config = dict(
    n_layer=14,
    d_model=160,
    n_head=2,
    n_kv_head=2,
    head_dim=64,
    d_mlp=640,
    vocab_size=2048,
    activation='geglu',
    norm='rmsnorm',
    norm_place='pre',
    norm_eps=1e-05,
    positions='rope',
    rope_base=10000.0,
    rope_fraction=1.0,
    qk_norm=False,
    attn_scale=0.125,
    bias='none',
    tie_embeddings=False,
    parallel_block=False,
    init='orth',
    init_std_qkv=0.0374,
    init_std_o=0.0,
    init_std_up=0.0374,
    init_std_down=0.0,
    optimizer='adamw',
    lr=0.00152,
    beta1=0.9,
    beta2=0.98,
    weight_decay=0.057,
    lr_head=0.0043,
    grad_clip=2.0,
    warmup_steps=284,
    schedule='wsd',
    decay_fraction=0.743,
    decay_shape='linear',
    final_lr_fraction=0.0,
    batch_tokens=8192,
    seq_len=1024,
    doc_mask=True,
    train_tokens=102800000,
    steps=12549,
    dataset='wikipedia_en',
)
MLP neurons of a small language model. Each row is named by its layer, matrix (gate and up: input weights) and neuron, and shows model dimensions 0-159. Each number is 500 + 25 x the weight over its row's rms, rounded and kept within 0 to 999. Numbers have three digits each. A neuron's up and down rows have the sign that makes its largest values positive.
After each neuron's rows, "fires in" lists the words (lower case) most often at its 100 highest values on Wikipedia text that the model never trained on; "fires on" lists the tokens most often at its 100 highest values on Wikipedia text that the model never trained on.

L3.gate619:448496521491526493494494493483478523467505479547482474500478491510501506498475504543528517469540528504520490512457491455465487496540525499527475482480502499485485485518497560484545472479512501476496532486516498530437491466483533487459508494526491403477498504500499463487495479516491472525514526502484541542526526506493510468471476459500447464473483480471467516482469529524502503530485527490514495502541485528477506506539487514514500544510510521510512460513534483446506488499520484
L3.up619:486502503475509529540479509491530496506496540504492503529508474476521475464508493534475480510481534494463526553542450463521481500469497530491515485494541474502532498525504549512501525536501524470469491495495467486502498519516533507523528435510556512512504504505491543497513504499540496502504572458465493491457508507475465496467502480492467522484499495506492464485513489490481497475483506459462492491499503508504482451461487542535483502510574515530509478512492524468444531505475476
fires in: "film", "united", "films", "english", "japan", "rogues"
fires on: " film", "id", " United", "gue", " English", " Japan"

L3.gate298:482468517507512521523517527542450500521487517447522526567499532447506480524480505483513486491463480481535474507530468494496534532481483492478488551548538507513512522482475512496476502482481529493505491473525499492497499461482476491473553534495543470530526492484510499500493474485499537476509503478509476511523510514514466430502515474488518518470526524476510483482519507521445488478500493478491497519515463472486528533578521505481508535466528496505510474472494536499535498543502479
L3.up298:525551533507531454486507520502532523500498484528478545491465533490511529544506509473542442498504519502448517495511531484551495538499480500492475523543503501519513519507519523470508545512490462524487458498474503525512506462453493494512463532519541527508540501560489496519475482472500504475558502499493485500480514484478504497487494497517472482497547492507488509477533454522508485463488493517521516496510535480504499497506441482509487512488503494508529500546433555509469495465505483
fires in: "such", "group", "united", "competition", "components", "set"
fires on: " comp", " group", " such", " United", " Bel", " Comp"

L10.gate348:540528530490476525492511505478510529531508510547488539501463463481528489488500458545496515499469514509539503475442537474508536517502504491527516503503525458449466500497476524452455502473506552503490520458478518514484531499486464509483555508546486506494511440485474506489514535513482505492505462500488483539462508510517515498516477497476510509530444521520485456525495521528486553488517533485515514485513524466485473458490506476497500472504461540485496489473482491524492520535483482
L10.up348:538543508501500502518522529487523517493480441524492520460495480482489426494501488503520518508533483468512542508520503467443477495526508534482480498483506493530512520490473492490471485496508499531526517482484544496427532508511450519495498514474471451527478541493505520490487471485527529471511511474540523519470477490518476534512484509486489467452480493489522489543505543454460490492491506493505504554483498524485502496488488538488519449479467490530500520472520442475489484485509529
fires in: "an", "same", "this", "annual", "the"
fires on: " an", "al", " same", " An", " this"

L8.gate287:522489494473523427498500523518538535515526506475510514541518493483511530493524502513518474494490509503516490483533505503511486515525487510513499494514516478496471504531457474495479519529503474543525480476479494533494515491537490479534437518521500492495505497475486489464518467468518500459534508524495492495466483493539555499491483480497484457494491452576498481516507529493443479518471449500525502521509519490482570506499517473529498459469470522525531439487505494521495543476484465
L8.up287:476494519504480495500483546499539485509492473441478515523466465458510473502505469466515503533522426496528507458518497502489470525522485516529506528506468489524461469502543485546539501486479498458516476487498451512502535473469523488492514500519471477517496531545479518473503475501502479484517485494494485493461466495503487505530550465509488467549498472478527523490468552492510501502526498560492511477493471485521521518485525479477481513511463526520514505495500538452479479437490492
fires in: "years", "him", "place", "education", "african", "career"
fires on: " years", " him", " Africa", " place", " education"

L3.gate70:502517541524478484505485494483535501508522479496483551544529482479490480483485474501476506494481483510496511485468499517488492489535512561512543509538475459519478516495509505466488485489492498494521519494534486499487548484488563535499542450459466481495458506460528529516503469515490502485538502532504505456521524497533506511517513480485521492445504505489479474481474459530468468532511500504517442484490456466479530467540496527444476537482479526516473511537505489477469493492476531
L3.up70:525466475499496491451477497455481513485484462518546511522507525499515508538478498542465508487496561492492491494521460476490487492519504512499477502508498542511468458538514447492517483527488534447523514504483488548533492531506531455545477486503522447511503472516447480472470476501472492463488484510455484482568509518495496524522514499492481480542484494498541520511512487506493524480468517505502524452514490467483477472519540500510492520522480476480518471520489511495557506488457498
fires in: "them", "years", "commons", "committee"
fires on: " Com", "m", " years", "mm", "id"

L3.gate287:499469524527522478536436535466537537481493488508494523492506477515474544457506482523473481495478497502497511511491524544474505494527517535514540514504489510493521472530509522508540515534498520528490502495515540529511503515512463560536525502490558488518487519529490476471531498482483519493511518456530458491495471481532474472525457499486541511527546510524511510484534488440502494533497460518519466492484500480504516544520463522519487533522518530479474500515520514552522456488504483
L3.up287:479492466497481480503497492485517456567481484486515472490487463517535486500505515498510468508449500478524527458532499505562502499534557460550502485509477471480507517474454466536478449521484494546553519481480538477486506507504483482484510481509507485536485457505462561538525509547502515545496515513473537531511542466484517497477489448465497485511505470509542517487493476519478525493488506495466491528514483501479485501496541504465521499499510483500517482500493492495483524489508535
fires in: "can", "may", "directed", "mayor"
fires on: " can", " may", "rect", " Man"

L8.gate375:444544521502538476486480481499503501521524487478523503582508487506495518505516480486546491500489472522523540469489499469525491502503567506516489498526480489508520502497482478533504509486520462475468537483507541529507504492497462468502474508486495465517512465508491490479499500458496494484498510508451485523500480513520515492528494509501534485493501517492510486537534539516462528546430471529472509501531470469438554529451518465503528484474475510520474503479495528455490528478508526
L8.up375:523486492470530507490510502530469497554483479496499523530494537556496520485543499481529506484517470546502505495498549518533510493567502478494503504493487512528543532515501526521498484486503509473494530500523485540535456534487502427493440473509521485518495536485454510507487473511536468472460519531476487508479496532484515531465531504519502521500542480515481492500485494480469480507482486537500491508509481512449538469461488468547505514517499548515474500493479522498538537511493466
fires in: "years", "father", "life", "children", "brother", "women"
fires on: " years", " father", " life", " brother", " person", " children"

L3.gate603:520486489464519464525503479476512490490539468489524517517488498493520524536469516511480482510506527503502469477509518478495527463492484479491525451490524534507499472501456486503504503521511500453567520475529487512482500514549535478520526483548560514527487496497503523529515441489538564484496493543484472440459500518526516491505448514505447505495505516450509522505511484511481527500468473552491539486489508516533514494512493511498522468495466513517523501490546502532477500469519468
L3.up603:490466517525468481508409509553481543449533475473516543512497547496535499515504461528474512527541499529488520509501542534512494515484500512548482465493489477521510503483496489523534510488519496511518497531507463514472517495518522522508513501501510526527482484506498506502507522517495515433511469496490477485473511501525496530505495513533518517504521515518461515492531489530506518509501469516490484457496447531491529518524525550539453465535492488548503460512487503466441519493475515
fires in: "final", "national", "played", "international", "every"
fires on: " final", " National", " played", " International", "ting"

L6.gate306:529462500518484459478460515532495489483462522555453485523535528474518510487505484509501492517495481522512491481514483511476520542528481524484522477478513499501460483517485459574500466555516470517442472504504455510474477494496491484510504534539476513478445507466540537488524475515489468549503520450490459492475511494530504551504515461479520480537547493528503498490528524520501468499467476488501468493498505493455491512499514532496517524526504516483486487472515486504466487466498492
L6.up306:472502494489493497508473527501512482448472503494468472531507498544488523484529480457487487492538463530533511507475486475484512560483465489561450470487518510569461483522460488502508503471538539488519512444496480475487522463478465502487500474453491509490506457534496498467481501503503470470550477514536514505521474474457495494528537520506507482512460513517502493497540483494521492499472529488508513532507511500524532484538495496484482486476482499509497525483453487469550514457492526
fires in: "he", "first"
fires on: " he", " first", "or"

L4.gate175:491498518487501501466499497471489515496527476505423481538495492483498580528386491518495505506488480513521484551498512488498504499500539439491512490523513474517494516501492489486509514509489470489514502499478456485524469509514483505512524473508501477568497497486530457498497502489481545501496502475505515501475507504525527510510521523517506575497528459525499464489515479494513482524501523502499488518488509517486482522463493393496492482475500513522479521492481500534506504497503495
L4.up175:499481511473474507602500475531468496486509494482513494515516526510506508507503496482499502481487529510505432469484494498480503526503508575491495493493500506387572510498515500527496453506510496538496496540493465495493499504511501468498483465499489513418482487525487526494512517471478476517559502512480482510532493481518515501485521518476499510510543484479500493488494507500520498453508479497503488491524503492502540534485453463481495497532478460500494508525524500505490486513482523
fires in: "most", "more", "built", "drafted", "along"
fires on: " most", "e", "ra", " more", " built", "o"